Part of a small language model's weights.
Size: 8 layers, 2 heads of 128, MLP 3200 SwiGLU, vocabulary 8192.
Architecture: RMSNorm before each block, untied embeddings.
Training: a variant of Adam for these matrices, 1658M tokens.
MLP neurons of a small language model. Each row is named by its layer, matrix (gate and up: input weights) and neuron, and shows model dimensions 16-207. Each number is 500 + 25 x the weight over its row's rms, rounded and kept within 0 to 999. Numbers have three digits each. A neuron's up and down rows have the sign that makes its largest values positive.
Before each neuron's rows, "fires on" lists the tokens most often at its 100 highest values on Wikipedia text that the model never trained on.

fires on: "er", "ron", "a", "an", "ers"
L2.gate514:515533569513451477544495542533527467523517506503530530527480482472486530514498483470513551512495493489472504469477460458471516520457504480497437516527506489514503489483499499481537447505533492500520487492521545459520494516482523470465534509539516491477547561490509491509484514500457511498474488516489494547500513501558511484489479506462519450556552496552492501498517488496480518453499537503544532475500512494498469420511493529487486518564476496523497492546562527507444494500462487482522499520507526514529533479521498503528521493501492479496519526494496516507455506459501527497
L2.up514:529476462508479500520541493444521464509500505508503484486534498515531476479490497496497521455479506480516532470497478477549539479468484493509462496515466502493489506516513506465537491486503517520530493513540459524516530516511542538502525525511485466499527457498496529544490497453528484506475484467484557497526538503514474492531512503440497485499482518522539510550426476469515520509557510558485507538520517487489466483505455485485502510518494532537501514493508491460476461496545525499497516469502483482468536482501517524479532481501528569473566442493455503507520509504477527535

fires on: ".", " Re", " c", " Premier"
L2.gate2483:489483495475487516539494501525524535550492458483479482499497496514509513512483463493507484489526495520476473465519546511448492445493501468501501491494517521521492463493452490509524459504471455547479468544515495506463438508528492487510502544531479522453479529560517534483500497490516504554507500463524463517520513482511506495522497487512494498538465498510489471465500494493487468497556531501531484511485491506504492463497509511492511497465524481519440497474503512498482502527489512532504469472486462562511485467504478523516552475538507487489509471486511508527462447472508546524
L2.up2483:473484472476508475475528475521483559514516555459509488497522507540479467479476502487468489494509455493500512499508495555491521511484519469500516505486477538523525484471470522547479468523496483493437537535502515522471478510507462516518511502478518516488500512485524497458516495511495469543482515475449545489509474507509497487516470507524508490511432501472556485501515532538530490537443521489467514514556486473513482485505518531499549505470525535478539485482520453472514521480504482484509485470526519502527506492512486489469503494490500463493473412535475525533465484474522518466

fires on: "o", "k", "l", "j", "row", "ook"
L2.gate1082:522514490498501534493511554513482501468492495516507465519483503509463571455504462529479488499493511542538537504509517485497522519500482480495555548492505497504507528529480491507496509493489489512494536496493531511533495478508499497545486489478497494517506468527516475474546527436474475501512496509451514458509501492532490516507492477489489487487483472512437522522492496523537532526447486482510520481526504527468504519540486506536521459502489508516503490512516495498495535568513508543472462445497489488449509434472486491513494502534526528535485477521473509490551466545502468525
L2.up1082:510483495493494487506471490490489480488437544491489508480461560507525527491516487514474482530548461476428500474461485469510514512500548531498457491508528506487541551522516469511482461472533505520474532508488516473511490473500489485498520506500544462521500487522492466506487480510478563462480503545474522523543460433486468491482456546496514500493526523503486421500508513522505486499490480503488478512504523471510475493517499466520512475513547460503488501497511505503479518491472513535498493502462501486505467489528478526506459523472508498526508513476527521535490539510485471508

fires on: "l", "f", "de", "k", "ight", "vision"
L2.gate1685:550519480502473530457502492545467484447544512502417490508470482492515489518457553498483448435524528504485494503495498511530540488464458516511521512507506469493487486528467525504559520466506497523504472487497521499521518490515495466519502485531453515501481497480485505477509500461490471457524508463542486521527484511486466508460482524454477496485447544470478500543519477532510495481484537488522517493490553512467489524511534552483509460526512522522521504498512482493513487494515513511514482513498506535525496501489507464512518479477486552555487526469476477509517499517479494460
L2.up1685:490513541552534503514512510453477486537518504535504509505483487515492522508510456563476474523526514514472507473492447502484479536507489483497507507465508485491507462510525506491505491484506552527457540448551511509466433508470511504539454474531502504512486499500477499516512503495549461493497491501508519497496508506492458512487512505529538469532498478495470489474471508543535525488499502477490485517453538506544479509518474521490509494490505465491510543527514497492533507519506558490553481475517527522515523520489501479504556558466531494501480499445450514491493516489529480486

fires on: "ag", "en", "airs", "it", " I", "ort"
L2.gate2699:526530530479469491509491509477512491545527483504476479464482507541523475498494471501520517500508491528432428496511472615473520478471495480553479527567476459504500493513479499527461450487526507462512469548506463489478443504501494492493515488540493487515486463542484499503561492483475461481521494479530519530499495515493538488495544501487519492452471502461492490489509505518461472494473526514524534477528511474547462496491533509523511503492473514487494487477505522507469485506533515469543481467541507520470542527530527515524520508497470469527517494533483538466502483472499481483
L2.up2699:460496502477495479499494537494476499541479550498527496448516528491490478488512502454525459507484489477489492469462517530520554463482459517449472523480501516489526486495516482507499477546459465540549431540505476530516508460493522512559503515483515504542497470540506536457546513459482454444537553508515517468501497546481506492490512503511482535502518528454471503488479551530475489503467469562476514505501513498503513464528524499471527526500489536529468489524501498490487485507522498552460520479467508479457477534469424462471494518486486503519444493550502490534492521496526515501

fires on: "v", "ity", "erb", "burg", "ish"
L2.gate744:459497558503538501492502494524508475516495494540494492452499522523527513505511464492497515509493469502476506525525483462509531462493502527464485468513466508495517489524479544509502488505485504462494522495541477499479448483496462446486493480515494541503485485468512483482462499513505504502483527443500502526514500517517497451495498471509508507517504441531519506476474478499410484437474511511514538492445513529443490536545445532504498532522529528483507505483470431523507517518513500493454475517478467515467483496493504487514498464503489483511509500488511480496468471442497504461
L2.up744:532470504497500523522523494558535504468497508494477516474522523510480492486537490533501504470489508452486512497505482504490499515517510488469510500498493466517514498493497464504469467502458467539536464491500547481493493521540478529557529477485535522535522532471535497442498440523500527516491534557538523492491504503488512480518531506482483468545492510487488484501465501482498500507534520491484472540477453541515491483503548550496475508480504496487482470470446495445530490507474510549516517504499532500552519484456490447476497519475512479498526510532496519524505511508483508503

fires on: "er", "eth", "in", "g"
L2.gate1307:505470502492512497518514512496479481487456524512502512515520497512555559523509512490458507496539506525513455490495528502525480514559473499531539530516516481488485513508506512503458497482463521479512513532524488490506518461481491477505482548519485491501487510501442523480518501513572513508516512500517517493529520516523501514492515520498504477511509517451498533523578527485506528531557515497485517491546486536503461511501476478490458480510484460465511477478507506488534506496521515449478457524477491507487480527521473522502493542522475460520508552459496517510515494482508504513
L2.up1307:487503504486487445509459505537507518474516491498557510443510494530517493488481521440553523533520506491482482516513532505497531480500515542492523523524515518471532495481466506491503454527483472521462511496473545481440462461520470470463522507492509528457502509538514482491467527478501521533505482481448497530503530483507489498468540550516565485550495515518531498459488516490489508469509514486490467500563502524548501542526488502476468512500509490485520499485492517508549541425499470527462525478507481494520532478475508467462485477471448447491523487489512494487453518511469513489

fires on: "le", "erb", "ad", "ath", "able", "ir"
L2.gate1738:447467464539544457460510460526491538499463496515488473488499487523488505522491469494514487512514470464484506542529486513534487484485503509524516498512531485486506486503522484509535486492511506439479493510488485511526487529469523490553464493529506503513530508522477464473525477521483511537516533489523465485540517494519510499491480488489492532466510496516509494474464492506480517483537528476478518524449495535503495459526501462513524495489495495573487447509509521508495470546517513445512484541501534489481489528535533482525458545478533480515484516511535547478504535548521496472
L2.up1738:496530521510482519512476467505492496515486458471445483507494508522506514503483465508535423553513458503501466531476507507494514516472460512537492523468482475468472506507472480507470510511443480483488507497483508484462489480540487469528479504500496475512492458518493510519472465511522474497472501466511511487486540477498497482461521491475535535506512479495498502485502465523487515526498472504558499496466476537499500466530488502513519506482488514480484479530546485506439490515531509466502530469508460491451503477491482519479523524537501480487489518538473523452524492522509477513

fires on: "er", "ly", "en", "u", "iv", "in"
L2.gate2853:530528466495507493517516490510477551535482490502541496468498492501548483510481520518476501534515519432507522515441479519492444498476531466526536486470467513533482552530528513507456504530485481508530479520523489481484459490475495467509535487536503491505480528513519506533481497532492466529514506528475485449552453484518477491524532493462507495535491490507522512496474484432509504491541532513475533442536553501502529529481467517531482504532455481458498519474539526524509480518477505494467520509434469508504509488498517509508488539484464494509477503515552482529546510529538540495
L2.up2853:500512539513499485544558524466517485499495489573497494486509463514526528497525490501536521500484471494478508485500539475520498542509494466498502502566512519528481476519482470507508503520550473460506489494497509496482497485476529523500470516497517478460489526490518563511515487506485520505484516472525502519515491507495500489538502518487522530504503493534548523459526488534477543454554486514505514484520549520498524543512521485465479484510509495539449532505474482492471509479502515493534503517482478513523486437448446499526467526473487510476516490520483480504485480537494497507

fires on: "ent", "t", "o", "k"
L2.gate1546:461506533500493504488492524548494507502493530510493516498450507497491504497506503511486496536484500471494510470549523474513482496519483475535465508495491439519488509506498513490488527507509482516463494530558511472529500468485494473546507489460520456509511498455503503500484496484508532450495484497490558491488488526560502492503466489514506503484488514509521453483452495467482509518513515507502484486504507493478561504540551471509504526502483489547507461498513531513505511500505490476484485542477507509439548492474530462453493462511535478517455460507520502491490470519534471481
L2.up1546:471530509535499471509504489497545531485481484478506476520486480457516500477509530518462485492534462469516486467521501493529488489472466514499503493475468432513526511488484519523471516502516530541464471552525517500491498492496477504546519493467511480471444535495469492486469508511520501510496486466561465459478487524477470470514431523527549509474457511519489480487545516491519484504504466525467524459503496481487451534443516445474511507441488508481522509520461531483470491548490515518537470521501508491477482495489466503505444479475495507469507481518472540528486484525498490529

fires on: " to", " on", " for", "ley", "ory"
L2.gate265:504518518521451509519494501519487527520456545480483491488488517492495501523520492494516518496486491517473525476459442535539510475457506443487506502504476516498547509438457474465542507511458485488484467510464548543524496511479488528494522514534510522529470490476508549455497511517445517527522499499537456534534534525482497505522476460483498509499456517473499438526485512479462480490499540485533543499487498513501507465532485504473463485495485495499494523489545540510507514519520513529462510520516507518481533494552497546502545523526489514470460456488466473476455488525535476483
L2.up265:523496465502425533549497524484472508492498499490464515532456482490527522514506553460510491493498538495518470466540490483468489475476546470503540532526452468550476546543534528447508481516489475536499439508470523510492538479504522483494521495476509497497482503514503510480461480469517441479527514477479506486482507480519519499491484519513489535442468522464470540476497492469505517534491472431522513524495471477520513470484460548513493517471567509471531484498547475513520504548493543553477495521462486507533479516501460506492543524567481502448507499480507484501538515542527509501

fires on: "ent", " place", "med", "t", "ert", "ender"
L2.gate907:475499504476541536467441467507494528519461496503475505487521448509517494533494484456522454523523507519484539502538473479509514466504512464530510506471477490415512492438526502479498490459496501467497473564495482493480507517505480474505492502479466499500524486501532509472488518484516508490483470538520554499493499520495547500513490514489477449494423482507491460487479511519480501536516484508485510553453479501528476485546474508455524523543485521522484530484488488470477541549497477502500495464549510498490546510482516501478511487470489464493477487486509496506526460504525489498
L2.up907:510460516507493477483454460467512485542475509479508490520526483494497452480482490468537480530513481481524493515464476489531504508536500510488493541501525493519525515521553524510484479497514485530511494496489487503475518544498471524440495496478485476526505434526521531439523551500480519447484501523475535534525514462527501512494471501454516543504465474489488500433477446512491510538502467496524478490499448523483495440521521454489496476487498500541509501501504519504466492483476501505486498497487505453505470471480502517524501495478502484537493470522489467468520490499456512504

fires on: "r", "e", "en", "se"
L2.gate3166:508479474436484499451515520521494478443475566500502477476504498506504508490534542522511488478493523515514533480502476497438458552492524531491482493497512496502460518505493467529476500549519525464473471506518463478489485493479466541465475513528476525567467474484462484528477518498511530456508457530479497501528457457546533436471516516515505482492530540488540490503483490490535541514537473484501485504461485494559498466468489513521496549491462456533482499529534510527511513535512485486491462501515525505519483496520463493470487538505487488563489477512487532470492512520494512485
L2.up3166:490518478476511514489498480439451557515507459489481482466461492500443491511522486499524478532427530480503531575496521508483505491476499477529534507501479489470513505444498503463505497530512495481500479483497511491464521557513480475527517488467529509502494484511507505486446494472555481493464477461487505526470491490501476477503481474474512462483474504528572478498521495478534493487479473517482516451532497471542520507502483507512547493528532464526517481485499497486466496485516516494508531461524503492461502514524495510483502502470521521495508511538534520537525511470504514487

fires on: "'", "end", " general", "ov", "ie", "uch"
L2.gate1167:473514480484506458495443521475489507496464514472476443474490524497469519519529498564488467493540521550539511550445466554522498482484527477496526499523465521465512485524482539471488468487544499474526484486505510517501467566561502488509496524508465547490491537536517458490543502513509495478527517490482501520484513513485461484519486507492505457558477501470522504497486540492521513523500492529479463497499519536515469528487509502434466514517510517512503496471526505481502556494510537497480487495501500547501501485451474489506506468527486540505516541490484525455483443491525438434
L2.up1167:540503523498507499478449485537479521474481466453501506480506464518481463541492521469499504498485500486479490487475532506521538511537481510495487523514471533470542517482468498479484547510526486522480520453497519469501465479514496446511499533511521524552503505535524521475515495503518478506485498546446512464508496455501563515495499498515488527514517488497513547516456566440470540516471495534513511492526482501486491508518508534490509518478486497497472490472459509521467490509489546500514511503503505456515479527472504523473483539557503509490505502503522526477511472503487477480

fires on: " |", "az", "u", "es"
L2.gate1525:541513505445473490490506510487503550490476529471535514469542487510502494452491482517514540512483494488521468522473520478524512465516479569495519492548503486483507524533520503512479488533452525488528503485472566484492504483519446510525493512469498476533492501491495519467497470515511491494471524488481481502528519517477462529535491509494507514505500526553510470474472551475534484523513489426509518464506487463542501486523540508497539502501493477555505534532497507510505494497438492509511536514496500553526506504508493505513481518439481490529493521462510504534500524517475508464
L2.up1525:511504478466477477554504520497463499470503444490506530492484497465530481478474519502545451454518501430476508528512504478495505552515504542498469487480473518509518514470539492468522505492453509488539472461484502501475554488481542503472525525485482491483495477534491493530491493510487507478486521474452498520475501497468504519535509543513514483509486481483496477477539485497459476486521550537484561498522505521505516531483456513450497497490471490464488505463487517460493557498527491503543472469510570499484493481527484488521497504502487501509505548462515525557509491527481491517